{
  "n_kv_head": 4,
  "norm_place": "pre",
  "init": "normal",
  "init_std_o": 0.00552,
  "optimizer": "adamw"
}
MLP neurons of a small language model. Each row is named by its layer, matrix (gate and up: input weights; down: output weights) and neuron, and shows model dimensions 0-255. Each number is 500 + 25 x the weight over its row's rms, rounded and kept within 0 to 999. Numbers have three digits each. A neuron's up and down rows have the sign that makes its largest values positive.
After each neuron's rows, "fires after" lists the tokens most often just before its 100 highest values on Wikipedia text that the model never trained on. A number after a token or word is its count.

L2.gate188:514554505514505485511509491511520482515530504477471482515509494489465502479511515497476487483490508550499526453508537517489512516540451514493510494535512498520532465479527472501503525472472544461513513567466494515473473498513522491475524506463485481496468497496502525472461486456466514532534453468511499527477485502488543513459499491461509502507482497477511469491486485552504468484454500536508490530526516527526526513515542519474525477498466503454467471507454505526479505495507514452493465513497523490485507500481477526464458479530527474465515522557521506483466470482535519451499533513472522523497483520502504555504513540490499532506524512522522508475439481475508516542507506573505468494542488500534473456529511500512540523495492483481467495479470496532522477463467496
L2.up188:524539489479507497455473485525487505500502515481491480465480473529512468547489482489490526454463511539478486459512496493519470478481504517482517514523510530518546510508480474523539532431477524545493522496524492499529510472515470484499510506482507530508515509539508500474489500500476489499503495506485512493499514516518557518487500533474488488508477530486515498524484522491518536500470513496484526482529506492481588525478510474494515498473513503471512536506452512512480525531445482488494481459509497476498490492495488518511489477492551526504518501506510509507485475493486505513537504557504458478487454482487542506496488517496513499484501515513460567511445496495462545522452481458470516469498567492480456516553583496514476512538540485532528511516452494504473464489523536
L2.down188:513492492492511494499498475480517466470490546487502494521466472468482501501463471560488498477470476489508512549456495491493465473527492522512543512507491516509538514479484499511536536499519498503470515518515486507520501495491500516494512524460478478511455522487485500467496498481511500460529548493505480502489539489486542502502499495456523553482520458525494477495504503503515529492421562554498504506534468543492503530463508513539547495468519531509543503470474523514524526489509442525521483556485501488467513478474490497480494525500521514445505472546469521493439487541495527485465511495546493483491483480484496492499507538489547542517540502465508498498494474493498512497459433451512517456497522506449512509501482509503524518479509502509477515481463477505486509562492506
fires after: "s" 18, "r" 16, " " 9, " M" 9, " m" 5, "ra" 4

L3.gate293:478489497504508520484493469518516559523496462500495519480537470495535541457487488514486536480479469485494493496513470505520466509450468444485457490490526517532504473514518514461482482484501507468496525488514559453507435487518497536508507526459481485456490510516484513517506547510466467487514496521462484523565505499532491520521513504502493448504497474485537515509528507504534532436458493477468471506476495471483510489529502488523524519486521499509509478536555505513521510500476482484507486462487484468524530527477503505510488512502503481480508492463508517481533511480477473512489480519516489542501484539499495558471560503531460466551557492512485490520472530510477462516474498527465496497511506493443524460519489494509498480454468501514496497531519473467489497545468532
L3.up293:474488500517508502449490473519504516484498478482519521462523490507472508475486468492496509462476490464535454442506465481512506552477505422507477516501523511446499484507473505512498502513512510497542505485530509501506492513567509498476475492461492490461485505483517525479495539500463516474540516491501503549516466449523548503530508505480508486503517487498555501536497498510516532476491507493504468496464495492483517471510526506496506502489519535525526508517551492503467488496520496498520499456500514482514467533419539507521497499498502514539491528461501512482528488493495501489515481545474494496516494545515501518485536466534500446530535506499477508489487520540478435520456517530521457491483486444437491483526484528527503522493468498524471521519531437482461498531520487
L3.down293:518448481518544490507507469472515485515500510495508502486507531504505495509452503539555483462472502472498523511522517512511520476514493496528490578487516526522542521506512520483499525473502475468480442519505537478505512484464497508494476494472470448513455508491482502497510504535504519483518487474479517521500485516524507483492512503507557509470515448479497525512508519457503471498487507523458474525447412510484497532540488451486509507500505507487513523530506500526521497479481472483481483493464510515440493480505456491526492506474475523467498501498504560454523509506477469513517505531487391508528500549509504529521530475514495468518531502520506478547480509500471499542523474510489520497520460519524538508522482461523473499489502482557492477509531492493506492519478498
fires after: "-" 22, " (" 19, "\n" 17, "==" 13, " \"" 9, "–" 6

L2.gate417:511515458514497524532465496493492518539492482505508526521495477517461493496540500504524491516490501479524458479519466465471511468528522486487505462450482504513487467489486487491493513495462505497522506503480505481465510508542494497484503541512521475489508500535470540488509503478490523443445522485523454523499498574510450506546522495476465521499483518435515516451483534538519503546493485489529499480522504516512540496495514518539481487493456495491513460509506496532483486484539516478464528512484523490547543544514495520480537489494553519487516447497471481512545533500490479476527492503467514517478514507510464551463535513475454501532525474497455473519516496493501463509475507526525510490498490497466541461529482469463492548448522507485495506486528487493538510538475479
L2.up417:533482494515506529526478490512496501537524494517498504550478515495465479538501507486513458506500533473528500500530470487494503524519510467526499500475451496484514475512557470487484496489471465491542471490511456507495490456515472549479498527509505467498527479534513505487530539515468498437451511497513459536499475551495498488522489517496518501518471518469493495490493505495493502490505473467506526491555465502478548470503523497518498495504494491453462476520449494533492498498533519455437515490479513484573496492535473512492525455500505508457501484452508494489510524537495476495495487512467506526496525539515468516482567507515507489536532517496505483514480520532529453517484522525503509553492459469452525468535499446514504539486518509463498483528543508476491490519482462
L2.down417:531469477492517465534524497494497491478507511529480488494484458491497466492502466528503499453510498475557504498517528452474516485498521515533505648515470495422501489488520503480480535481498497501455472470486484498532502484503490517466493549484507494514488493506457510485498514534471504498448502462510519534515490516494499514471483493467554517454517545518540539484480498467519492537525486499453496505470469516518479507486523470476492525454481496537485556527518528496498511515521498534493504495522492491479480514516497501470509533501475517497492498547548521525523541558503486482485508502502506468535484495513538470484486502488502482477489494503465488470491530497489499454475471513538517480482468474487506537509476527509510492508492525537503484533501470502479517515509515
fires after: " n" 31, "\n" 23, "==" 20, " (" 16, "===" 4, " \"" 4

L3.gate329:475532524534572499455535520496488511488500463446475536494446484498463467518533494519503486490517554480509533463504488498509513533487523505482466501505472523515472513498535500505533501459529492498480483502519502466435499492549488470462500522506470513526504541501487508529432503451498505427484545480467487511467466473527504492517475483498491523507531498478510495513492490511521473496504525553501503481517509488485512509487518572510535500490463464490485515528464484519481506514490522490496488484480430505511515474480514539501507501474552420503484468521496518509480489518482538492514482508510528479451461531501533500510496522504488482527505525496473487473491519504497517461487529506504511488525510535484498492541490490496486555472536503521474522512540462492469493500504528
L3.up329:522499488455508494485490499521513483486483505505527476469517503501492486490520479494499512472546524456514445504483488522490508515530533529482505485458469530471524491466537504523520535491474482485471482474558520458471538483510537484503466494460496520513461512533521477509448467519545487461509531452477477499466462496486522512500506488538491491479563490487522467503517482478474519500519529534458478508533512521532516515495520527452498507509521514489544483495466480510476515521500484526535473465445513488519483488492534503535487516501461504486500575546488519535524482516486517466482526539496470498472499472503537491470491538464541524503489522496483517542483476468523523533449458491509452494487508475511517500510486493518510501500512494458482495532522566499462490509516540
L3.down329:504475516509504515481506532485463470512499519460495496503468491475492480497471501529494516514522504532507479520434491518490449482473488511490522543473468485557490509462504517511497514500491460499454514506479469497473517514501515489482506477500457466525498499497519473449528507498517494467553532581522481510475537532466558485518468536495518541513532476488528489512528506499502529474497546544524503499493516459474502534481476475533513481446511510450546480467515484477545477508534469493533522510497478487491557486502462455490462476510523488522524474502497558463503515514489466464526474476468476513484493476511495493511531494516519496509523489500497515544532494469501506514536502502509521549473528480481520535497463514505485505489526507500492511537458513501495478489481572
fires after: "r" 17, " " 14, "and" 14, "pr" 8, "ire" 7, " v" 6

L4.gate262:517546538502530522501546503519506497491492481492497502483524461501550474500507508474495508520502490474510527497516431497452495490482518509492500490520540469513486508496529521545485507500513500545476457465508522448495426509456490515502522481499521504498502552538490507487479492511486512504498465540499467454497514494503535490489478512531463470496488506470480477478493543509477521467532510491522460505443534472501534517478493513512560532495469484500508492482500488493469492557494490499510499503477484476546539518496507505525528521511522449469548501529520468467506506431512481469479512522503484517491486496449470483502483520483493514525493508540525503510479531434493493501545546446520513534482528504496469506494511519484488490513442499540490535545544482524520480495516478
L4.up262:496500521506540542473511493505495485437482460455518505544469504486522508481511512458472475522477517514497520471495479442488468491490471512494492513483527514512458521495508501504499511494502514531510492504460508455521448504448513490516538482502541511485502535474448536511536515475467498500515445522482552490507489516494546507478527503527497453483513506512493489520491477491481530509510480482519517485477481495470480522482522480524535514484522494481492508463479505500481487553555476509506499515461491502489516559473508471546523516519511471476490530547498455491496523491466474494485542497472480475524550487473528511471487483486471520508515519565488452527512520481510452511508534463531537512453488490512476480464546512522479502478472510511532508519569453510473512499509512
L4.down262:492500507468538492514550528496543483525554468475492512490486491492444507489506507475544543511520530530487516521485489502526471485530458542478494502523485516496477487501494520488496478496465470448504482490489469549433522528499483439494463481494465486584505536522494481490498492446481505534535497522510527511495499508506514482483512540498475523503515505494527485426518492422479503497476549491523492507509466508472465526474505515460476528482466488530513504548523469472508503509538518503505507541516480527506450488510470474522566523481495487521528497558523495508520508528483501496509517489539473524519491535496481486502501523492536496483485514509511488480483479497485483510492532485501471437466498508483490508525513501484457517488451509473495480540500501503500522530499509
fires after: " F" 21, " /" 19, "are" 16, " A" 16, " b" 5, " J" 5

L2.gate76:459569513482508531475547460494534519521472529515516521519518488470465503496489482471516517532475460517514504458494481475508488517492490483465507475493511498515464469477525508530516472539499491459505527510450483487461430495496446518457529513491535476474540517508522512458492521509490469522507472533475446515494543491512492463535476493435474520518497482505497508479494500510460513519496472481480492523498521499486528509509552485521516507487480469491453497521529499529522496533467538488498506538515518433533497529528468543485517488529549476490506508529458526506494494494507491471512486491484525500448465499468510487484524490509549447472527497495521511510520473477502499487477538506549507499510459549495539509490499482524501501491522531507485508528501507484498520526524553
L2.up76:517564514473578494499512501509494501528478512538517515501515536480514502524492504481514537568511475518508484547492472473523447508501513502477517505505487505483476485503525498487486488519499504486490528478503505506490487546506469541471503506539517484459514439455548501477497506476482475484480517499533430484479491538530512512532505439492447511511521465517471505523535519531486501516477509468478499492472454492490516510532470492514485520480496458526482482506501496534501546525504512475469472505507473428520502503516460471508513513488532454507490519507526533431468440464501465478524494507497541493471474498500542500494499501523521462459502494501499498504492510503460478464471467506508510526516471523513520498494509457516495471521504523517478522517465519503507515499544555
L2.down76:488496471429449508499484498531531500534509525557479494521477509489501488536494508515573486504489495510522533527510529490525507519497496497521503598487520483484523523501463546483452510479482478511493487540498489523546506541490496513482513449467487526508535492486534528508528516480512515494505497470492489487514472519517536486496496501468511540474485493491478454539494541497487511509481504467472498564524485508526478518536443520431485526420519477485496527474489489511541516479511495481516496494458470485507499493510496486456467529523486504484526540464503504516508510497520503465535508500461526505503489520519466479530466483471514512498500516476519493485483483491463487474572483529459522515463506519472515493495484467522483506525475503477486527457496517525480504494504494
fires after: "\n" 51, " \"" 22, "-" 7, "==" 7, "/" 7

L2.gate624:488531497507483522535504481503535476562463514505469547499480475509495531514515559496478493520460501477490460497513487503507491517505516558445533466531520475529489494466557489518488495488516515481467505493513492470509471517508524524485447550498508533486478502439452483483513530467475503486486470523481509484561536499474485509462513508467452540527495497504509508443497473485535479474518524517483508517548533554492495500467523505473478489532462521464504478496456522492496517466505501463483505491471503503529526506469497541493480508487537475502533513522454491517498470496502508457525519511500514488446485514463478459487482509473497509527463488494485538505506502469512509521475490510514456478525520506487566559516520512479520507485511513498493552506480499512485542514481508
L2.up624:536535501487510567520530490559511482558520439515519490465514509484507475526462481504521512521502523495479460477460494528491515497485542497488543485478459493488505537502516521491496529483497510514496439510526495481520521505495497510484477480440514509523475490454521511520553489497469502490468498484471523533564465490468523496499517528517441513499516507483513505477503514483514502480553512517557523520524482512513522486450507554500494495514488510495456479508499513484489500498525504492498462478513480444504496500517501472478484451460491506501497505518490492520494473516476525482502531537499517527505478520466561477465508557502537495498528487478457449540479493486487461548473550513525502493534508489476504470499522545528504509497491479446498540482523491490486506513473475
L2.down624:492478541483484498508497456518493520523486524479522483487471525506544525548484519511425509521489514518523527521482501543509540477482523491514580533519514498505493476507469533515490492518506517475525497523467515527524491455527540482480489465499482479493452483429500488500531524495498487503516543501449512525501538509512531445536478546518506519507507455508510509529523502525509459524485494543515506491538481537484470523494516509460508458472520489486519471516475539509495512515514457506500479497473518469500507514506528479484475481444471479483500513490486492523475452488496529466491531479472471515468477518487455449510525480506512501541550509511479484559528497517476479531474489486484487502525545532500491499471498499469470503477446489461479505501465493489478520532479491
fires after: " J" 28, "r" 16, " E" 8, "and" 7, "e" 6

L3.gate342:505497514497495494505538469508507543536474493536538523513485527491450532521547490525512508529505513551514501496496476473493476510469519473488496506486520516520481483452526520460514456487506473466523537527523488472502490503534467529479518457520534497425530502479448490493498539469539494505496456478512495497510512565495495522495485451473518493538507476516496497496534508479506502479502474447501500482510519475487501491460472530461520540487449500525503505498520516512494452514468511459489513511482483508543496501496488515485458542504514514533503530493506502482477469495502502511562511501479570476496469472508450477533540523493474452537494472505503499470486482462479489487479489526513505524470475512440525515488500481514538517474484515514469522484495526447498466544478527
L3.up342:486518478482521477494480475485514520504443494528506495535520487506425491498540503469500497501465524535547507467515479479518487483457525465509500513484525534502475493477508518458500476481519464462498482478554478494523495536540516506480512483472511477454527484480490560486501540459535483515517489479519471501529484548479513482487509456454510506501473504506527490518480526519509522495518452428529490473502506526486547483543481530465532508512452493491494491491537474502466496491504523438504510481515512473507513518520508497464526520463510490502523479477486502474496529458516506507509523522489551498460476494517451495494520486504491447535489507536539517484489473491470467477482493569496483516505526475467544510504472483520522496462506502489479536501494528470486509552522519
L3.down342:503484505463501529491488469486517528502495505565527480516487526497498491504554472515531508507436482513532522474524516465456506468517534508514497613515512500494525510485515544483471492496492460474491520471500507529533550483537509540506528480477496519514529488529497519483569507460510508489526484480526470513510483490498506468470520441492538508485467468498487492498503508478475504507476505488471515506503529515495470492483469508440483534474479491496528524478500511525513496500496562490477509475481453488477497507489497485460460520480480523486519484503456514500456522535537517490531518484475502486494454521520482474521519517503478499530483503470547513491470464495467477466536514498504520494482481511500510534449494485537482523528474502510457570506508519511482475522529491
fires after: "." 35, "\n" 24, " \"" 19, " for" 5